Weights of a small GPT-style language model, trained from scratch on English Wikipedia: untied embeddings.
MLP neurons of a small language model. Each row is named by its layer, matrix (gate and up: input weights) and neuron, and shows model dimensions 240-335. Each number is 500 + 50 x the weight over its row's rms, rounded and kept within 0 to 999. Numbers have three digits each. A neuron's up and down rows have the sign that makes its largest values positive.
After each neuron's rows, "fires on" lists the tokens most often at its 100 highest values on Wikipedia text that the model never trained on; "fires after" lists the tokens most often just before its 100 highest values on Wikipedia text that the model never trained on.

L5.gate52:574471464481493466483465487466437435633568543573497487588425479492439520598603555560617416543547533463496499554616550490559521429553474553533415516566472454562472467589521624572509436468435446480507436476556487498434537573512526410430419525473515399544483510532630575611539440477498473496
L5.up52:549546435483470537509595536442470506526451553530414578498471531561517487482507397507448382505452493421441476443489472604545486516461512535532496520509496502450451493524564551547480499494447507496433442518497577512542630501505604512497574358406494481528501497477422545537496453505535435485
fires on: " (", " was", " bat", " Total"
fires after: " /", "-", " a", " (", " He", " and"

L5.gate1137:409514457440548556509488474443433416456484537413486412602595451395488524494496521515471477553428291465487527440510564504495498493487431453495551594502529457511578528531482589477642523557470478406437486572531466476556481545474546567461490408488445418636456543463513492450510476487518553489
L5.up1137:495504537490482522471551615502503536579432491526587399487413520506511486516497496480544523456449488450571417549489504510507446550502354461474519515469505362445542394508433554458405454561471531463559527480489448499493478432381510401494622447555504418502518513534481526511421455581580503496
fires on: "-"
fires after: "\n", "-", "|"

L5.gate917:525508457551535474484503559401424467563432486505535534498541529434454509490506381409481483458518545545507528562566408520537521429530500646482497540529545538506494575490497425423517479589531533513488463448561569512486507436377532478465525534386451465489489454486598491562469462445527532460
L5.up917:485456479468579405489353440465521494473441596515365525523452538561586489476555511528574600397564477526471582487458630510522494539479520508533427542584478475432509521528404575564450552428450432508542567480529469543587492578494492466474525439427483467497458539534503570481547558516488489485
fires on: "\n"
fires after: "."

L5.gate1096:509575515535610536416446571548495499459477515568488472451475570440481562451574554591528465572572500528495573461497527521469516479498520538513481585518503509626525578540469492545555554553463488594521586459587522541587496452498497448519473536422498508472553542553496466449511576507454463483
L5.up1096:428492516572480484451502469520430513470550535503532517429461555505496464504551522521473520477502547474472557499502493472487496425468460479489503491495465494509465488522503548396524490542452558501500489394458545493496525428574538568477542569543563437461548463536468448387438455473522605493
fires on: "\n", " this", " addition", " Additionally", " as", "P"
fires after: "\n", ".", " In", " For", " H"

L5.gate169:474454592517438514521458434556463533468478521481507534472400545501424357575502591542503515534576594511464449498590540566434459460503450521583374412496492498521422496468561503460562525561545487472515541437441558486440508521561485547523543535518492475537432501514547582491508533451584462479
L5.up169:491497475571488457516493482489441507496423491435530491471402450491481484509479496522480446530518408526450467616520574480580408451412423532465501412472576496450519539409487471600533409564490528417471430508619491517484520596391512541442580459471519459500436486428518472512487558460542524489
fires on: " |", " 1", "0", " 4", "3", " Av"
fires after: " 0", " (", " |", ";"

L5.gate1281:563548576458437453536485429474571502493539542603480571497487498464548454477467497478522518541578464512451368565529421532481517460412519520483380409600591446440434493447563441427496466458513414495512509441531363447511556522438570528496510545472457400452450480416548487523411480558534574560
L5.up1281:476535509465484484505531472382506568503417523542400556514511519514492367431499432478495533499526481623454595542432491433508476503451595502454516471533509492465399614551420516547431551458494468517508402561499490517517478473477513477474549449487415560499462546463523455482443560516534494518
fires on: "\n", " ", " 5", " 3", " A"
fires after: " |"

L5.gate2000:503505413501410445602539410497448513511457555435444486523513499518502393367564514436447520519484459555484456522462488478521425484525433552514492439547555462498532579557526463620381617478540460549517512602484527447539463514570473566542485508508502543443492357500481430488474542500461545554
L5.up2000:523535476469459498513515578516474479489498555395506510505517518533507470428510495544427468597481389555576487604354534500546489459522530556479580449528560540526567470508485449633481586470521449520535510556488517455456517521600449582524518513467460454382565432481485486486518572518485524521
fires on: "\n"
fires after: ".", ":", "\n", "=="

L5.gate428:488490494397419492548468517505481458560508446552557532522414490530406524513465452438574447530508541540477481506475534545520517497546451461529470521533556582510489453509542413448458558439496600475512552530491578578595568446606536508578481531550504475459501550573524564556577464427516477506
L5.up428:443462522494499537470532521540456484493424511482580561548513455546486534574556484462521511553470473579481455511542505476507498495598590514487518548482520383542508541459524473488466475666511597475459466473554499446487526529536585609484357478452519526519473516503474457524440384519509467396
fires on: ":", "ly", " also"
fires after: " 2", " 3", " 4", " is", " 1"

L5.gate714:529470401554469555559455492545538484482498458502560527435511401545498494451482486412465495519484440475490506463502552510435532399404502502483510474457552461509430547529493492506480421450547480523516587456536423477519452516537472330534604540540517473465590429499528513611479391472618473541
L5.up714:458501452523477533520500418521471559470479552496473556435579480539443497478467428456410465511523452525493512452461512498540518487435421529466568517496445545538483532588508468531549484451473460570481571491550439452514457599556557415542552544552413423416570435506553539640553426495543435539
fires on: "\n", " season", " medal"
fires after: "===", "==", " the", " =="

L5.gate1548:489552498505551559569474429552557487500527511595446530485546444520466472471447487634493539399526479653495512566467465513454510472514578546520492348541472604551451550556406510443524523482558484488526548501499534473433483530426499472520575494539565402519552557481603453433561505542538527446
L5.up1548:505549475568461468563476460407501532552461593554495614594473511598484381490377515509527498450521438575495473480458511432496485550454541543447530496584542514513451507525421482482474507380480498439525511445590466469488504634504436527445529511524482516557482554518539343473525508477535451533
fires on: " ", ",", ".", "-"
fires after: " |", " 20", " 21", " Nov"

L5.gate129:528524524448468453513555443505502518521470494482477516489570436499436405544436511519566484437570554591382524498521479449518524408432559575499531370441572555528469555451438488487500518516505426508479508590438585425496553447573525462587538552569485466493454546564576499545446528480565480459
L5.up129:453576540479462505520526546512546435409495443520668568480468548519509404578454480493551436686563481633483554481487372472537548542489486544571427444457443486436460466436533477456440458592453452563461545475466493512480537362654506497573502558432525350468472487536506443519552535489565587559
fires on: " |", "\n"
fires after: " |", " Length"

L5.gate475:462513519492554533462382560523479530499411528452468462523539539490523432437500472430455535488490457451505481471485485490492539504510491492487519564512516507510557590612522469557493491531512448547478516502516538603534442507479441548492522541587520436530475433449465503418534514544467500480
L5.up475:415540545521490490478424487499543462509551393539445459510504492439480480563473532478480442499493586415515421510513377525500507435462526465433533495493458486494541469484467554440512456427510596553475491482349529523453476443417462551537470477578455494547523446484445453516513487447472513459
fires on: " a", " an", " ", " (", " as", ")"
fires after: " |", " is", ")", "),", " was"

L5.gate895:461598531575465539487528517441565589521545456459513534501469403407551532520422498529462565459486444600479491409467455489433487506478465525447547572509491502568527626545517394411506558497470482459445504523524554466452409567563480622512499564517491520514461516475528488484587382524462511507
L5.up895:585492457532527519489445463547473553505395473465495349447486489450519579516580435549482472530528544424492444502512522471600567464414476417519464577560550537541514505517426514590511517516446591488588459511538514481481503372567554455448553465500534525476496537560538540462520516544548519486
fires on: " is", " a", " was", "bi", " ("
fires after: " is", ")", " micro", " \"", " an", " a"

L5.gate1618:477569598523499423501536493522473411556532515497520491495583517537530516569471551517467519607536610503519506494480422486421485515516510550554411514458497545501560472469474525552456515524560504539631458575511529509516479449491523469427522571489561445419522570532465496423429488545531537525
L5.up1618:394518495559548465428435575492422583538425550545439523535496571436506463441482532526486505472497520446546529576500472565485472386441432542557382543567567497529512508508547485505511482409445511465430500426523515611464498553481485517469543516451580581530536494501575481574489457484478468498
fires on: "-", " (", " w"
fires after: "\n", " /", " (", "-"

L5.gate1262:503487520529568481519536524460426533465580566449509589568465510515586447413407539486463505501499573535486532445581545543495467549462459536465484504559484530504484566518535548495472450452503425487509509536367512517523534544541583574466504523538457517505415467586524506497361455489506537493
L5.up1262:412517503540463540448474419572494442473534538478490503405472489399488564478493618586525501549467448513524469632547492527509467517457395389457482536561493442466597480512420494588516533507473546510545559455437474528524652511442466466467448399464512487518493454508567485493473549542453436517
fires on: "|", "In", " 0", "On", " in", " In"
fires after: "\n", " |", " (", " and", ".", "-"

L5.gate1363:520389528487395483431470505499481538528577557382531507541486432516443572560517526500530437553564541537482453518512494518426516540495425593609558417573468587534461518492510506482563504487416501567441662514442484495522547471455504482495495540438540463490504485567430419546519502530567531516
L5.up1363:523473486480620598479522538538550416606457496429533605559483523421470451524576548459503555502455471507490529459497542518494504482459553468462553535526552502416582414473555510488517544423510488491532553520490560491495537455506482412550467543429575513528478510557465436493436439496479501535
fires on: "\n", " \"", "===", "=="
fires after: "\n", "."

L5.gate80:397509479496475488502528449438514562529523462470486441483517461509422454458429553565445455557551379478519594608482498483493457438519474495491517522492451430500488549539548600422516482517433475447415441548640452527540513592490454582560575436484445456437423497573515457501473552459525442589
L5.up80:510433497429485450585575465447477445522530449480560521476531522484498498507384667454571451543544559471509458603483481464429393428487425521565498451415567505401574549443544554444500495441397507509472626467531511464426533454536419433500556556449523476426480513513527609627467497407534455467
fires on: "-", ":", " |"
fires after: "\n", " Born"

L5.gate1466:575545386505471538509505476557501453538440582451593520526464490425523497502501573492526441491478477498497510456547596471455547496464469445492505459555464502465465522608527566463503431472511500473452496533498442508441564518429513480460435502382576494506457426621471428530425490416528465520
L5.up1466:496479497520526487462527534604469416467473502390595479521545518531578529390590459483621551408583558495490472492402563518474557576492471516499497500521498439518521482440441510498497426559492477594388395496494538523484515376553513421411556501537583564450460556490491484484511499508367466466
fires on: "\n", " \""
fires after: "\n"

L5.gate550:486492446556464512405429442544573503423510519531462562469488420438476452425458450509504469516443396493544529447489559601559504562464500434536527386478541530466569533524422547566452520434492479433602523520444580544474480504505407545486527467508523448493566446524596551413421511381581441536
L5.up550:521454375606499488412408558505543441483492482495472516476481494483536492516451498477414444538501428523490417507538587557455551446473499501531558451517512587521589460530470530581491513576536536466533484543406568465475455509576479539519494409527550467507517449533435444422526476425569446463
fires on: " 0", "\n", " ", " 2", ";"
fires after: " |", ";", " 0"

L5.gate1698:562596460535458585509517464406481521544480467510523581529492435489474508400485480524530396556470556560520526474500548411408629524498552425412442434546481527586461559496559487387533507500490620528458450577502546539463456526556526504403441599531480511528435387548520432534442468515456453495
L5.up1698:480521447434506449466451508564574448495447543434609485473572420527565462560450503532565538543582403436533446531438395483537465491352460610528472519492511391542499558490453530570409608501489498581542566416494525508463564479503436620405560495406507529440489529444542469485473417511537584574
fires on: "\n"
fires after: "\n"

L5.gate1801:518503498433479604489515509341554423517567512473510453568440517444458472592483489497535401548512515519446528416440428525461535522504555559410575449572556465484420476524487493424546526439541467517490445567519523575435542456456524532523524611432480399491377554470598495520405495506503507476
L5.up1801:471486519495432464392445428486567494452463510410435404411566509525552477428499457493468423476492475515459448512465480526579464484486461569473538504514486514487515546493446520546509530429559576479454566599476468499562506496542543516525504612521485525430480499445478467489590475536538566482
fires on: "P", " V", "I", "p", "V"
fires after: " \"", "-", "–", " (", "\n", " in"

L5.gate881:516633487484512507548502377568477515569501505448449482415499409443448548471490456420496498533527610566401500469532467478505427462479552424492562430395619504419515514521529513512462468535533469571464543412538573500465516535487518455545482485515525490521488462559595540443546468475563481573
L5.up881:570480536497534417409449473575499488557540476537518497496496563520464512489544512578509492575577516479503420574459496468519513501497483529538513423408444465440484500387424530562545511623515542524535540423490506467468432418535512397491538493525523519515485474540507456478495539558470507524
fires on: ":", "0", "4", "9", "6", "2"
fires after: ".", ",", " 2", " 3", " 4"

L5.gate2008:486417444497473528512527568512456462535476536483490483568435514549511469461398509566624499425521416461584490408519534582411461502514491577545516509524425459530516519437538595510506470486420620467574494487500518499437492420538539432583540412438519514521412486494504461511528486495577495435
L5.up2008:511532493507544528496437523436577525592451503544459532535457533555509455372439492514422558533504486438522413398451495507446502474617414569422597473563470548493485513539512429482558481484502456504506470511558440494399501482527515528548472421472413504522512394528533514528516475542482446512
fires on: "\n", "-", "j", "J"
fires after: "\n", " Pre"

L5.gate1426:496447462423511523378487524537520388537501509496522561514490480499583581388473561522557539560509435525449479492511531467407583544535482485554471479462496517482547421513414518568526534480539603440464450493467471463546521482485580448555411463472613520472443404503449499468523491398524487469
L5.up1426:511470449451500581475548618545533394558487604421519526553531462469545597385416466525517569554550551508518423560419558519465551475483444512480500525522449537544546485577444527484539475491443561534446510464546509571429498492563492497532576459510513496424558390575526445531539552418566512392
fires on: "\n"
fires after: "\n"

L5.gate104:491425450474450514459538479627506434602543501364500580512587511551565422463485549524540485516523508450439505489495607518458579501485452502499489489521491484503467526543516545552516578473567554495521456485462482539520470451558488468517528437496538397491539498562481462458474542464510509472
L5.up104:481515434508492478518417422470523536514434531480357517481524450513508482336541431417438488494551386510511479513495541491509521454448488523485508497527500572554503567510469506539454464547561501500444465441483527518496508574567524557414477450432546590496482474549485549497588535470494481478
fires on: "\n"
fires after: ".", "===", "==", "\n"

L5.gate1445:528516513444525457485496472435527449565493509591519491512499476510568470512480517488513463491475541600474508553500498461463608417476503514527494494511548505482494477450415540541406516478532576507416547480423422547544547505439485467508534473469452547489524449527517543525468455542529499552
L5.up1445:414516447548581484544573502403429444505607509511550535471494403550541535547455542537530489545425544521548510516428431478553609462420551540553586545582512465539472531528488555557520479434447515486508445417498540554496547419538518524450514492478455439523555441585495576468461469501522487539
fires on: "\n", " (", " |"
fires after: ")", "===", ".", " footballer", "-"

L5.gate1380:469553500551439536453497499409569495497410519498531573553518481511540494484414483471486430551510479547539441515424485466479506610476526547469542429520549488533523548513426563493479464474476550534518573505459440541436527597447497485483578492447428434430529542418536424506429594510534431366
L5.up1380:513524483527436455508455472455502529464486469609513498477484484527478470462553514469490504455467483522467504546517513495460460457352360569437500560593563512530384583552427401498515467511542429543491535507484453584482467505479498542446475528554467463477564556488471434484498534513528528530
fires on: "\n", " ", "ologist"
fires after: " |", ")", " =", "i"

L5.gate257:426456489576440462504559469537478549549575489490389435523407384421486518508481486485579556530596464547538548550512496491504505488449555542473519484450501575527534458533434533519376523575569601572534468409536516360539528418487577417526543479536464545454538507420458499403524585487477426532
L5.up257:432475504548495526542528499545469577475527492547471485480423338389497500537410482536585506470534525555578545501354469433507405461458508499409618485571544577477476446564461487439365548449458541488502528459529599478496519444475564403497496483601494489455570593439515468523521551511468506409
fires on: "-", "\n", "==", "|", " There"
fires after: "\n", "."

L5.gate1547:537514359438491529437494492426532460563499476518519465523423425501546626532456478401488544479477489477432452491591525487406569466485592532516483500460589496489422516588465557550483417509486428516553532572409559505532526557470497530460390480416457497504439429490570536571449468431503501525
L5.up1547:588583531549517516487583475523439549514540432541570519543399518512530573605478510464521548471468524473514442500579498560439511516503585416538485551440529458497459440512443485490543487517408439558583479525573571520456427570494438502552467485535460516496460452497455570631441509446508497446
fires on: ":", " 4"
fires after: " 2", ":", " 3", " 4", "."